Weights of a small transformer language model: no biases in attention or MLP.
MLP neurons of a small language model. Each row is named by its layer, matrix (gate and up: input weights; down: output weights) and neuron, and shows model dimensions 64-191. Each number is 500 + 50 x the weight over its row's rms, rounded and kept within 0 to 999. Numbers have three digits each. A neuron's up and down rows have the sign that makes its largest values positive.
After each neuron's rows, "fires on" lists the tokens most often at its 100 highest values on Wikipedia text that the model never trained on.

L3.gate220:468407519574362550507457523529458528564548495493558445549483501621501492518537489531525395543493620520510478468504472492452547513481550548499514425482542423528549496516560515507447512497500505544486481490506368575439587496509528576561469543455531489449504447533450484573496517483516565535529520565496463443542516517593470493532505584521523516585586497435493406482536648541536558484482
L3.up220:488489523473390500501538500533528527659514442518552459531552533602417502510513467538563446522476510560531504430470508565427534415569597480521513477470625514506529505584528469507431501497534487518552499480520369531387612491439528596499516520493509437428476516443477461564456484429546546509482541600455483484423520551570469561503471571395542475520569505494460356428484659567485555511493
L3.down220:609554492430640471560550522514566535428486451507484500533498576457490581499481588513520484478499417507490581553535486461458449513591460542506454524471524525432503503499458528438515497513443439531597479516501557457544489428422435472497502469576488463543529466430508529410545514454557423414447513490481603545425508454457519561459467486481513476459419503538471577482423485446572499525554
fires on: ":", "th", "ly", ")", ","

L5.gate204:560491521525590457427491505522594483571503529508502437470459441504483497475479543410508492544475578439503559484475503567512449562557537514438628506490407442599454405499528437491537495521534494589513578520460581512533453524535474556543595519442520444536478514461446478560502463491433407467457439550543547460430500476445548565474469524559455501554460549477515478526425436524491552501520
L5.up204:480500499604552409554516450469511549469635483385519499473464488414485484441515560394493494484444474502494547416526440467535506556459462404442467542450416500522447450580419434462490452538536545593440492562542515464495471519499572494541565632447470450513456460476520464444464427512492467491503473526522570502440409525485629440595499496485431515488514576436500570414494501441529496497538
L5.down204:473481561451457483473468493481431488429485487494415555489590532558442513533530466567554495585476452487487456457538533441528578572459457498423506587532562467451510520452501566419529487594507510570527532515552517529436588510452470477452523473603443557464449499539512557436487511608573535462587517493525436492555423424508403419416516448441512560499514481524469412474490678524426499556483
fires on: " |", "-", " –", "pr"

L3.gate126:486509533507466571409382521520491443453445534512478504484528520449624453470540544474467505531555411478554488531623487456545473462487493593490516506418517509471474501473508532562548524510512459497535489534465571605533405510567555422449440474532437639505563416518504486490563507540455538411411452378567537421587468498527523465379553497502476523425405510506503468608506448528519532403486
L3.up126:579464533445592419529435472574561424498430486582544556482479530476545481492604589519550515460411474494512496479497511554645487434544558461470473529497500575474445445614471544445512557449532435457390461505493487498577495546560505546459458493515437436481494455527485464474461567495484549447423402451478549520475490611493505461441538496386548488473396456503564530451528494540614528536528
L3.down126:530498550517569501567627450498469451543470425474535510470527560400466454484420525473587484397431531542499598418420577588555460472531505477438530521520531622498497513611488519405471554419450476482442505532509488492489548529580448551500515563513510412551484455531498448458478425518507505503479411530491604489419544504551496485525557485457475520471480495435488550341487514526530519519468
fires on: "s", "6", "ed"

L5.gate511:498434446474427555440517533472546558566550504574442420482462497489477497407555520473521486577509537526488562499511494469491546486563534494474465465473467467433451494544518458437540474398471434664493449450504603554483446482560463558477548472564541517445502526505414441553547522530576468401508509505423443542459431512475545615470544575432559519514493548564483542504499484551406489462555
L5.up511:531410437553471570506489504482521526529490533466444412531408448399517527561459584438462484472535491541507512464517471543535541584481451442447510435444494438490477455557554438431558437506481474591400392524567512532542482507446574505544485443429592503530488449567586549482457455486504559487550520585483475523538464545531529459525487623460532611574562492493567495471509519417490488612537
L5.down511:527449469535400526492497569459520598521480506490458491455492568531540487467471508555613434516473474462384439385500544463421479477473563509520608483575456544415517499500547560476514533487494412552526561470505606535460493453547462514503504401515513579562509467464478496516466520482516572492526577540456436539505445504462492480475639492458482513545453517520428547455468449519545465493502
fires on: ",", " |"

L5.gate436:477471482525478516470397488452566550483556494522403398610560446505543472507578574454549462563476529464457529437528454424509525505543414478487559569514525500555565483445526530581505467476407435502563511398507473571522405504519540576509496497533530535481492494534513569524466589472532454502460441427453462399428476547474514521407430628446560540574495536448527470567523535603420439554546
L5.up436:485465522487489489609464508478518501471476460541447414553514422472491449438535539500560485511474452512398452441488497454486533469540490400533466534464520486486526482471492505496500458566425420503483458475510516556514459467474542606430476471463547473417438588473507559563451547422611436478574525483417472452484432520501483501446449538431516567560539548488463485582604575459407439621526
L5.down436:518495465521463507692566447522399494466530495574420457425485448462470469466537495559493471536603503534442463548513462585491512471504555412571480491515503492432454592544487520472493501524466434480467480462498573446516536491525511528506463419480552432484426545483566434467448521462583449455511540597526486496574404509496456492532511453528534597545495505458379508523527518479519491540546
fires on: ".\n\n", ".", "\n\n", ",", ").\n\n"

L3.gate304:499542518444511490438534440499512489423499477583479497477502420624510544384486401475521489495446471429552541504435490633494481503492503585557538407484491525465549443515558514569391552434532439486476497535463491527461580550604515550497458484498472557448444467468535386505400458451531556540477605451514434516465482542529463529530481459551560529450598509504576434480537564498498543503462
L3.up304:538661487477521563492537513488517559594527479463536490450522502510496415532513466514601466486433516551469453488511580451565440493560410489561462470561472528426472500460515490503473536457475491491526518549457552535514401420551555516559372439477516517581483540563587520525455480526506505473544525506443499546532512494593547473470518480527369500524566498551463587458453444432543479586513
L3.down304:524415508482435513585510563565532536558478479496520492554536525486490514479470561542448490502538511473486475470497531457429571425493590486474509516484494451626514514474513473484486413601473523533520468480505431462494582563406427499356574556427609483508490461422436601512584565510517499419541466556523552414528524560462474488492489561473604499549521515456470458613484483533457446516528
fires on: "t", "s", "y", "x"

L3.gate195:487569495457512507533488422477528541559461573549518563524573418477576425455486479485572486494428550477516555538430496434498591496521558546508541496539467536549513570484538556463466516487524510504559417515541504564500531486534535435628546477476564491505502502417478434557553551512585481495510541488510501506579434452441538537463499512472545507551470474452571595464509501540516535460507
L3.up195:446568507445492590450504512551453498470443562530574498448541538530586520553375523464505477504432512466501462555550471493417442445533574430478512498512520497491478550507513549468518496457529446530506474555442532481429490518550526470575539554426580551496504465464455488491409580602538572549558567527531519530461410453436456369524529473461545429499548461477641425395564513524460585635478
L3.down195:465436500520518570518579582508420526449552460466503424516491479449454486468551595480412502474559534478581526515504432479433459480511498510482537438547471457477587433469467459562513510529450492543539610501524436481492457461462447494507560542510514460476550542517495524560506539466489468509434595445378511485549498492466517406573452590541570499478461483542490566570490492447470464604438
fires on: "ter", "any", "or", "s", "ice", "er"

L5.gate366:496513468494451481439578471485401520473452553435498519522552476484520511497513583497482519419471533467530504487506491473359466500488546463475425483528472548516456525473574552534474576484456460468458460482457536509588477518565503493573464447535485464581476464515525430432555464512546544545504466509406484431540439514513509503468523479497408556473452503529578480583563495422420592571489
L5.up366:511390484489536507548505574469518508427501512512469588474471548508515444465544514538448534459404382632493479481492532448452497531563564476497433423587487607522487584514545516518512484411550553526507489481493521557432507463436496430537444449482553547485516485492523481415490480452595499430544478545509523558642499472466416523472447436516555369510516449504520452453572513530502498577544
L5.down366:408500471462551475439496473470530515540601493513474462526511479505529541400449496416516522478437512608537552421474521357599464458580534482554489485483471538515513452457425488492574520361481520529579485536470537434481465415522399518503433552486495583551424484529503583449477484458576563394441428426439509491522431479533563462519494506476494489584482488469560549462488494621531532455523
fires on: " l", " cont", " p", " s", " lead"

L3.gate556:421518583462670502380487421520601463500560511578492469529481572498548529466437523403565485462607542522475501499451518431514451551529482580510552462546466456438546483514508436520525531505626500488540437513476552470517505439541535524448431550519477544441529549506509493550441530556431475511507485426589490476428444519518539483490489489533501614458512493450408500543490464483483534387516
L3.up556:373458526406569456390547447450425498594474455482507426511477451566547442571583468560521434508460604449473536547515570559543532462531522465516501444518456567519475521520486451533462536544564591521528393552462556543488517465541481480508538439506483552565454426514554502536425395465481490656544484464573545511470512476466529474454499516466473614474451541490443529434526382578543414513582
L3.down556:502472470564436550549546529439474582573470480365453536581483446480458483454603535558437433503491494459513492457504531539442510475481534441449540392509454604492526492495519434451448470513529504527510504530572462588422541625465414522483487441477586503543448417531542526492489553400425451491455446622495489455608477532520482562509536486478465447452581446520528484530501479579501450588533
fires on: "d", "t", "y", "ad", "ity"

L3.gate288:530501455500537588426551526504433480554393584482515453527594503546476549490516499518530553467464506458525462631483472531538565642530440481539577493440519516536422494400493478491533427487431516542580547567467535538437443479475551529542578442465603571532522490554453587532553508627445530512502521604505463468505551562546470596492501577530464437465526529497499409479519535574586462502491
L3.up288:545455475506508479510551567521550573561459511517484436556413469521504525425521513531569538483505551518406476571434540572604580592438485453482475553562514441446497473496452470526568497486475530527498518474561422456471565458494409553561498544513492471409521487410529552562498557512593598520560521574412448565477511548443428514521519617467575432649484532477539414481451566508467505459599
L3.down288:452474480599526422507444467607577449489492457527456570443439488487571542536406574590484471524440583528489546486528484542506463497460481504505490553605518470464506490526455453506401505482533546516512443438570479559547535489525470476463426560486400452338470394486542441485531509404591540479537478393463506564468449478539511494476427487522580531649418582602523475488557440553469568539504
fires on: "ical", "n", "yl", "ian", "by", "ic"

L5.gate754:495516550483426538524531566392441547350499567410506513483495541506522486423466567457449524461454515572465477474402569491450382510444467435505521481534457462421572556544571528476543455523422548510431589424397578478494541467534488511579551510560558480556563415609572549479549615552591479458464479417421516513457451518584505519454521522523495548478509499555499534578486501522447432535519
L5.up754:501506470501516555475542489523436537478458569455437438444546577521548490417544450381474454507471514520459521530492489458528503578533406479508524434434546461467613411538568558493509439433472534524520521523502570572466432558533490455449471550516545631515532542522621463460538531478594475473497407418485518510506508543601558537470436496511458521452469498511440560546593550529479493516504
L5.down754:454436577605477457517524567406544471434523512476572490540548519486571508463471498518520585508485467410531502495569565508492480530434482468448496461565406514457533571490508553524510521541544513540440590477551538525506543445392546569429567500441564450439465496500479546588539623461520495437428502451503507470496463538489490464450575462515479571609516482562492443564493373509587423497489
fires on: " g", " she", " G", " he", " He", " |"

L3.gate319:555588430462487406550446478543470536465484534481493475465450448557519482509526475550577423430473502562471451405472481507622552532590494473559436512538434516466535541542468474497537500465432493537457586567512469428550504587433550514592497496468434468562459493468536465530453501508438467496576532548505512577551562531521449551498576490462503530530551460515456526506578558548484469486446
L3.up319:603457562582574588501431533511585439522550482529499475467537528455510444449479514503525505527452532578482508499434500485486480468610532589524436493477474464546497515447513501394445466550561473502492566548539571539457451362494578470595451521529554554610559493464508488464473447482429413459565481481494548449556390496507560403484460440501467512583462459487413493546544472458517505536484
L3.down319:464523476470518472420526526516478503430453482461549547477461449509503543496551506507456413496510431520546536496661479507581491570531526420416588528494529543424549576575477551576605582441533510500554480576515499399495529656532413469402490483469481499422492543514586447465502533603499458527421533489599539546471554437486441555530518565534453441383468508527542529417484555569512556494510
fires on: "-", "ign", "ation", " The", "ief", "earch"

L3.gate201:461597561460582540422585482594487543550490546500551529545525488611630443474502529340515506450464557621526525431552447421518478494474493518499525480481375405431513566448505509440535461500504474429507452550563584558472485491466515419576481525482474568579479483542596442543488498531478450495488570442527605491504462485488589514487438393539505521456522517487540496406468477454549539494525
L3.up201:590532501469537450524489544578498572561442516465476506508472534540545472575462549369491504511517666569460475505408407503548573480415504433524551563574478403502581448464507512470555457471469540459434493547470497425530489511494493531499509536460521560575513584527521524488564478493459557503517372528470602489491504464517466563499509454489555397592456524430551526499537489490482542395557
L3.down201:487539563629546511552516551430505492472608465495548504526508485452591496480480491546467554492575451510476513557516518421493462547570546536518565525478521468505427555537451507474515375490408523530446562496424556552566412495504540460510535386503437461465500480493500513486544541457554491556531627533435515451535479467477461421470449569453519581536485500411480573481511494438462492590473
fires on: "er", "one", "ia", "ch", "s", "ings"

L5.gate51:419485502454473451492501486449509485384485452424411462559417517478484544488541508437540477502498499397535501534541483504467440441489525540527461450510525509610517488515506535466369504546480440402495458456519587543509494544511512437504533530604436490534487552513456434455530516541533485418399431480521520393539441502547550484508501488425453506419373472486547510460491496527492480628438
L5.up51:414491491446532460510489551450467526521497485415431513571433521450597510481544559482525508512477474452476573508617510519590460441558450462558495413602474461539557432484531524535345467410449571395555413476482520531550485641432451440532457463507451523497538509578449534435461596534549453463423419531473515433462466459508543521402490532459473482529402487456598520422497472436480493531524
L5.down51:518507381498566459549546549460535410511424546392478549482367424551524497444512535510494506519423533539558427532472577480520456548516445454522524617522557501582523513555513465505555476523383528485612470479515508543435545459452537571502530446608423495463478469493520541489506556482566430430594485534455419501493483522466451514491515473490492497518453466468534450459516547460527465505518
fires on: " s", "S", "s"

L3.gate234:413509500491402521579455465507486517554511521452470510583474605489529442540525458470498502569416547507629546484461458512418533478539532514524463520513539450498534456534492546486475392418463469546426474451494458429536562607462421513480401483524481418557451475501512426509541493494603509447503555466520585557493496588531547471496474478466508516576530471509587472474477571453471472501498
L3.up234:551430583457489454543538611454487562570605449501546442570435492505416516551462449494490550582470565471445455520432487565454475530475469441421456436489549495527453482514523509497475581446448477506480481528484502458361560457355465457636488543603465460449423474491512519560498573509516522501550543512504408510564549532618552522515516525409519535512442498450484477556495594529434561479526
L3.down234:469516451519601620550514509452575485543490444466473549450478526404444506452500530493509577506552538521466518579494440413473562500442580508481546569417476575412455613463474544473489477479528398576410443418509466506548531519494547524491534489508693514644441476421624483440457515551460465505484505529515550476516566455487636540508571516507510561462457562425475580520451564446526494461527
fires on: " for", ",", " with", "ly", "6"